{
  "num_hidden_layers": 12,
  "hidden_size": 256,
  "num_attention_heads": 4,
  "num_key_value_heads": 4,
  "head_dim": 64,
  "intermediate_size": 1024,
  "vocab_size": 4096,
  "hidden_act": "gelu",
  "norm": "layernorm",
  "norm_place": "pre",
  "norm_eps": 1e-06,
  "positions": "alibi",
  "qk_norm": true,
  "attn_scale": 0.166,
  "bias": "all",
  "tie_word_embeddings": true,
  "parallel_block": false,
  "init": "uniform",
  "init_std_qkv": 0.0227,
  "init_std_o": 0.0,
  "init_std_up": 0.0227,
  "init_std_down": 0.0,
  "optimizer": "adamw",
  "learning_rate": 0.00158,
  "beta1": 0.9,
  "beta2": 0.98,
  "weight_decay": 0.042,
  "lr_head": 0.0063,
  "warmup_steps": 259,
  "schedule": "wsd",
  "decay_fraction": 0.839,
  "decay_shape": "linear",
  "final_lr_fraction": 0.05,
  "batch_tokens": 32768,
  "max_seq_len": 512,
  "doc_mask": true,
  "z_loss": 0.0001,
  "train_tokens": 329400000,
  "max_steps": 10053,
  "dataset": "wikipedia_en"
}
MLP neurons of a small language model. Each row is named by its layer, matrix (up: input weights; down: output weights) and neuron, and shows model dimensions 0-255. Each number is 500 + 50 x the weight over its row's rms, rounded and kept within 0 to 999. Numbers have three digits each.
After each neuron's rows, "fires before" lists the tokens most often just after its 100 highest values on Wikipedia text that the model never trained on. A number after a token or word is its count.

L4.up125:487641402512533514465514454503541433506487561443482391477588540554496519552442482461405568520518543528463395499530548520491551368463547485446452455486537613461459530650486551453580468585463548461440533455468434520493518477577492464524561568421468522518598479509453450501499336563494411455608479551505569537454542456432455624509537507552531575486479526474511490507472514488527509465585470553460448495497501528488486484553515508470503461549527455504537473597467496482521522518442546509530494475477435524454481519434504482374509514499493502492489505536502431454471452520469473539518510483494504533563466558453531447470548391472504560404500429511477542471478577552318489487548536484515449372588527502526508466460472508458543552508436595549492511464497436465501477621486532
L4.down125:516429486547514462549465495468518509492471518515487579561468552502559508490530565547505473563520495533499557439453483535509555481513578572555581554577567514526534508432553563530523519494564512505533424552481427527468462583522464500458462505472560449558472542544508527551505648401494458504451489423547554623580467481463546546472501462470511431631535451463506594583522527573453441553423551470535542482624446532500494516518449459517502515470471552508499526531606526450431462560577453502473511503477581537549527479529574422495467544478545503428514616527584522562595528490540520471437577514517489524481504448513408505520544557566515487567483520498535579472497420440498497547423522401504519604512587523461439457540635505466434455508524367483626537456498532478492603471485407
fires before: "\n" 33, "\n\n" 27

L4.up466:455531552550504467415600484495473502480524500491477537440465467472524492515453505435563557498497502458506467592511496511523431411482454510575501404506546554484671575547470450539562427430492453443448514539505473535502454417482543498522552461521506518569410479483443538493464538431508412524396438455531585505463589500422500493587547480397572416505501532522467467482533469455524601588497488534526562407488515588492576505478541496398478516537495500556458525511491529551437490480553436425496446436454505666442535555471452528500555493474510502560461536499516469614404425535498513419528371535533554497629506414460510478428474512518526517497513523505619555518527470412480534504481496456524416537511533563622494437461588517558512525547460493509457411515473460487509474474435513
L4.down466:520646484478521392534526433501557571491422460455555525521465508425422511609514580543486492436530489500493526490571502442523422536422518426466487463512468584526527450457458528533483515439457467558595508441502345453501503558491451527430527573452483510468474575533568455494544544501505496389602495427550533557548519544493517486456463454450460466483457573519552470433505553463500474627581412470513468541518477455585547607472495414499552415531520527478447506506484537518503535457458503591519525447457473408546533495486510588441525431461467507494530482569504441439501501471533475487510578545514565569493488502542408472653542469549491483485511540502480448433534477496480478427588586476393523583532476485498441407554517570464502476403498563387433528476514559512517478428528548
fires before: "\n\n" 45, " " 6, ", " 5, "s " 5

L4.up283:547538342506487530463476458499475516445506458619346415489424513385525449527433505470421519544537510518510510492532596497398493435429469448416506498558505615594489512570512434462510446521468492473597477436479397468494476582545532523527543538538494536500536410577486556461562400445465452442516506485515587527533440519474528410530522479553427478548563471481520525459469565421519519574541507534561505500472488496462510469520548516412494465524488512449507487482444466429516449476545443509571504534498427491491470447420487550495547541587564542487516513600515523520540497548491450560506517467488581524485670501444514450511464532511511466412554538525467520514502439520461667462461542463522544416549536468501516484509567541527453485596448564516490510444600477460496447626478502
L4.down283:425454512473505499575520529602514463578480466450574568504500522551521584466556507492463464510472476425496582484433453554539579592501504538629500502513467474392547508506531584480525557467500548519437562617525524594511505455507488437520415441452525543561494548395498518568478585599545511489493500549389521645502477429493465622478523514528512556452506475572509530519545448559412557447411428431454519472553479553507450566516373526550556476554431478529573586551539533539470518449472548387415489511463537463544500468544507464508472457466489495478536545388511453454504485473555389495474491558471526662567431520512502494539552535503487464520415491530539501514501547511520421430500472468555461542489522619483494511499471477509472465485466388463516432521428490520520532469492535
fires before: "\n" 27, "S" 11, "\n\n" 8, "to " 7

L8.up358:507444522512532506541541637488499509525594424640532488462546474457481478480515435457527508558470500436486423532496467549502485515488502486468511431437489496513523502521553568469592518514457368481530535575570462488502578513422534505457492504500414555424510516545499474552453500459454473531492602427458431526548489404542461522551485411459446527502483533482520561574481525527487457538532515546452573547514527524514511532454509531417440467473590482555492498491460553566565518560392562470527458501528446486514523396533516488498489499444550595444475410519527483463519526632563508512432415545528534491492434545538501608420429467474516456430501591548591417479417520399538429537562582477512479537575413490492533532454524559548623576454459550590438391507440507477587543427479465
L8.down358:489391472418572523409424492488561566475537434514428462452522552576471490490501552395517506503471560477516609421504485517470444474476481532470653478494498458498418500510581450474495536514471517453504549511473426500464457454412502577526503600425554477474539540522445426526545466533418471519601573546559440457522433519514462503457548515596507514532560550489569478499442471468543553488519560423478493567516436505550543503517465494503431505478557436492374506483526544549501397486469530454475528534516500500629427482613482433527483558474515594539451518447492482503495483500464559552424442448450433428408495514609596574574506546554485556479499551559455480455385539484499559496425551489376501501526462463525584506520434528472547458588433468494476486514478560513617484530513561
fires before: "to " 33, "as " 16, "in " 14, "for " 7, "by " 5

L7.up451:451553486461536536449578654594487559530448482560505477512516503474464496502443542447493436524587408462455445526524494551437411496466581498461480443492447568521536470660497622528538561488506519529509392550558477494527450460431499466516465424466401512416540427493497511534469498520567400424539579566497573536505396504461456526583508435469515499439504614466457468500560509561526482465538427534556561480489497504507524524506555476464503527536541545511479523535441387505495507524472491437529443504507383545490532490521368413450452514456507579461461527438465558495493492590440542503489498479513534447542508508446552530515518468465630508474491576560457565470488503336480526478467532490493445551582390515485495491421588538486494456531447557493536431530483504567477524416423498
L7.down451:489563456468523612472457549459636525543519523460426504456447470481492488564410524520553501468532504471523499531562468483424443453512500514420567524460548593470504433483541452503482533561418487571576445515456470482456527403402407580470527512463477462544610519500403491411525546482460592543523404490480509517490497542526529464547528545489596611481576467380501492459445590531530525496401530442482595531491519495455551575516515450515457498422484598487455600525404518473452507494501514538504550520401497486556464449528545496427540528449434492433479513435423433498488552477585480464588434547516492607457499416581503532564437493572514435561502529597529558515484525517540467487530559516423503460504501456403606492456549433452520496451461500427470577522472473428551513522527537
fires before: "\n\n" 47, "\n" 20

L5.up479:466520450558476582499622547490472534534594512456527457442537437444528519554425549487542569475427426469431462576585528509468432464517501419543477381503465540504568538506477549413602508447443467488501479471489414445481466472531501469467530424581472487440575531490445530477468467478385441556467470500604533544481508437508483533515512455379547379454504415520544521547480553499472543560506371554482594546444475504436574510542560501538452501514530525599491485432564458516559561604501471489468487477460549608436510542456457514565529469478449553477500474409649425617405469504517518433448506490478561473535428524491523498493524506486554469462511452500568431504584463489525578577536551449531498575486546528541454546460556564551465518433541555476530474462523555449485553486512520
L5.down479:483613499497496426446537478549538508435522561514530543578440449448466591544456572534401469519523502470418507460510560642562441554571438544553461543495446648403539522507428544457549532499572477451494562492460442562476498513386437423498502513430547513463431514488417470510500607499511416567436513437462519378512468516537493557518580502501483429490535519666605519433509524483494469543536470572492551458519567499403512538448476450439461496493555557551449509454488521523445481527465595485574504552415486490562469437559449504472555537490544500484427454497470462574492492504563465457473585529543483522477471473498586374573546483503555523467539521593475502516539486472485457496456496399488501558440454435550524541509524513501476473433459505458500533470447512452483474553499638
fires before: "\n\n" 27, "\n" 22, "s " 12, "0" 4

L5.up649:465532475537635472465486518434490497543572568503465486498654529561457563518526474446452531497547526542529524557533509540505590473550532483488462509368510580511455517686502467514516502657491553497525572506538493493509519435488498508606527571559593474485597481532517470490500429476504474453468440628534516517475449505447432586492459522483477522508486509540461533431511427416583512457550441542447472512535537486514496483561547511540574477577495560504451413468515556546501492558497527607444447555496419518452543526542520447314513586502573553570442481508462475519556456499583532486398492476482534487556438373539502489520545437504376488453449502484459470529520489466486473468522495586487477524559536425559526484458470479453580487494459490557435492489479515462501486474512604
L5.down649:524637554490431486543559504541544502466434507478513420479481473519567451528517523623492424492539557453475497411541471511530430487436492632554515491607485459436539500465618560524546428514521510523414472373515496486536516544536443475415494519388592474490434480474524509498411557527442531552492487445458494640586443518534478516482581465442576561453474544576527517553466585570476415504468545504463502534506455437432529481508433533499467518501419438512582505479524456441493467497522483407586607503486544545567519511436483496528467441414517484475512472565502498541469530538476446493502512528444482459408544498450473463505530541466560473417539440421616487528508489451501530514486476642489520511502523531473493460504601485429432504415530556486529549586525494589520601533477408
fires before: "| " 38, "\n\n" 14, "\n" 5

L4.up385:447535527551441507428553582496540477521551456520624552597456548425444479504482415527419498496394619410479516494378497560551524409439463449537552496459479539409459489483431567532529494590453475575504462497557405385577513504372494475388560568465462491421623503508501529509505474519469545449484478365470482543519507484590486504433584494469471447487603599527539544553515503505522508456446517590472542445512483516456595441523542467532503557431563522538488525526518480473489547549492531501566515573542536443488541492502584462424506592505531540516489483547474480450511557484522445565438407534502508512482518470409480484449467505525480456468536559509598528547492535513456554498582504443515498512501410565544504536580494507468511492428459504580437453504376511471517488434537462
L4.down385:486646473473496520531444481511478509466455575538448484510489521551436448475546522521639512470539463573589460561653486399462476502512575541412484465527517453539549487523503409483492563437501542461507480527443525616466555453566465525487496467500527509505497483508460478517523477461467510576436488557539546465491526511462566534472423484634481460485476475297431441485490542470483430543581506468521476447487493472547469497492426463501427469554498487452476473499577523529438538492512487557444505522488475441529419455451454598507575503483446490379543573419468424547494457475549617473489602465425466437511515489539504531507603519517454608477401484458435534509487535548449506496430507654483518530440547498468517500508442540507472525551595457443520523510594465497482492433592526
fires before: "\n\n" 44, "the " 11, "in " 5, "to " 5

L4.up458:487378580456569463520543471512539561472521450494468546542541489536455478479645461469471453388484514496536399524526465435584594619550518511519472498473567479375487476473508472427495483386464542453512514500520517543494540477579417530431526532530462476442405499442551544527583481489431508520467540415439412539450557525460522635482474485449479524474423574445541492529539487531406543429449456504426482541486572568448499550458486529461487528507539527505496554407507476511516533481514427465490473481439515525522509547434481505576517418463505451503547463495362506494509470517484512572546482507521461552457453568558545472513472460592477464498539532529551545472491586566602480575583553407442543562539503492595481491359462475582532506568551491493529455481411522454484518619459549
L4.down458:530271475501482540466477571436502446558431524524442434534462518522539492512524595413517387540476391533498499363499547431582544538469486493517433479543510473492426521531565498563456474518526525448502475510529520527503533481456466519460527468484559514498454481519464519528520401524518483418491490481590418527520567494552493400522506483500564428522522542318587389404493476443523461540501481479441521463487493510576499487494539523482380474514496556477521436490504431383451532498578610527515559538479553521506542446541506530488448529531457382530418507519515430586502522528566587486442510511471507578556586419480581517506390465459485478507517540442533460553534467452486518537464430499518503496437440548480502537476604522434468465496509528512414570552510552573465542503505526
fires before: "| " 46, "|" 5, "in " 5

L2.up1021:443474470426549437468487545547519448449525432495409527572498597547503583493502447467558507545563493507546568486480353503495545418508497597504479511523460458574509485554463551508555513495465419568443482595487544589510481512501535476509442527486495534529438470558580469480492460434394555448492589428518452517489558541494549492480433492504550494543527488512547526483564532508444401457527456482526533524443460499516560426497481475514503529396548524509532460482534542503523460523439463402532521472588516502543529395384549501436494483526447467408475449468522525533536577533530443493547428474634612472507468528545413570433594538538473516539516524554550532589434519496349548415581570476465419474562464446496479522553489470504391489410412482486483415485514537504597527526442422
L2.down1021:399451576491486439393487373441575537575553518503517484419568516475454589506524473448548503476461538442473574570570476505517616441447515471446589511441559493583439440525463425456501497519456431537461447454445529534515531487433525502483531480516509483531450453455496440504528550545417551482589528442548412475485502521485537411480535460497611505476491460536467556493529511483455498429463535488446644606495564561448570538527455516493573501470556498528526478466395525491517470565561593521513461594491544547486416496465442497544471479479482476431441546530479356464550523527601491430535469537559449501519482491572562543534518551491525481455477490564500474515540575468580578472562496442492555516422375480497539519524502580526470433574408422510498479440426541522559386518488518
fires before: "in " 29, "| " 8, "(" 8, "to " 5, "with " 4, "in" 4

L7.up655:537535518527561500536471573483464510523576424500518468460552497497421426519543432478531540536544565518415460461514561497494504495490541461515525455527456490489512597477568562520500455534452435551430536509540485520464453591465536429469495596391335477538391522502528515559487443474529513567490505463501464605522493433458534507434464474515405494450538499482510544618455453531540474473447444554476534542546576514595570547458585549498405437470538544558378426473459557488529535451541527597544455478515508476463525460554569403435582549472530617542574549532547477417520561572448473532471457477484556378490525484507436511454452474514446394463489521511649499491453544461446473543548524457590496529454468619522470526576494505458535574521491473416513530485488448433553465490508470
L7.down655:462529531393539458436474545459541443448536532491514608393511542540528498455460519475558486536571565537527441539566519530444476551399488539488486456535443589562522499445515500628561531478520475481473402464522505529529519442434489613473510503415478552398470471468487393465645392487436495557477514517480483546519518496528450565503489490579580560467413546455477563458425489518516545537515577441466507493525553535516496445512534447563483465484570581461487513470509582515524529555564580583503528571610499397572388479478413516492461503472504515553547557565399442433464499591490514607504462435465445540511436471454543460463446524531556452456432469546497544407447450467493513505453526501484408502504520476427601526571454571470471376516447489507545463505472507532468502471479527
fires before: "as " 21, "by " 12, "in " 8, "to " 6, "for " 6, "and " 4

L2.up208:444517539493535481450523550535546552522619442433436496467431450424545440526531599521542496548478437488474489521525542635507467453483463400514545482527454399510448535501393495574562471459507419506530446556467473484504549515526545473479464599546411429485488560521533555463464548415460516476491568430479495654468506484382467503518441460489492498512542561479479587515522471419543502401429472448414501528413503528524502462498538617512521552502471528527444495527520538470529467641512461458554568546534560508501528518488507482529461456475403449609448504469480506482535596508501447493432465464578554489420535553449501500523568574421477424450472580506540419541481501489516557547498564487467464513554498595551593554496455485577641545536440455453449471509489584530516464483530417
L2.down208:516445443550441540491459565471494482448498437518549480517521510538468456512468468557486528526504516528429481444448535451526532442508511508621504528465493564470511464437459494455495471582515536446508487501493483567534480573381505476593447542493599424544444504465509393517496475575515464488511496450359513459495423490562597473463545494491527472411475444404588511488393506492576530522529566465502456452492448523543490623461573576406472422481503553454494448517493612585490588558532528553534487518464476409502489487512476421540439532598603459494441606518381540515461496489458445597474489507480449507394412556514569514522470457433506527507526605493516427390501556537532476480534520553592547567462391517473542502471531488427525507538532517631541517536458527527464479546580474
fires before: "as " 26, "a " 12, "for " 6, "in " 5, "| " 5, "|" 4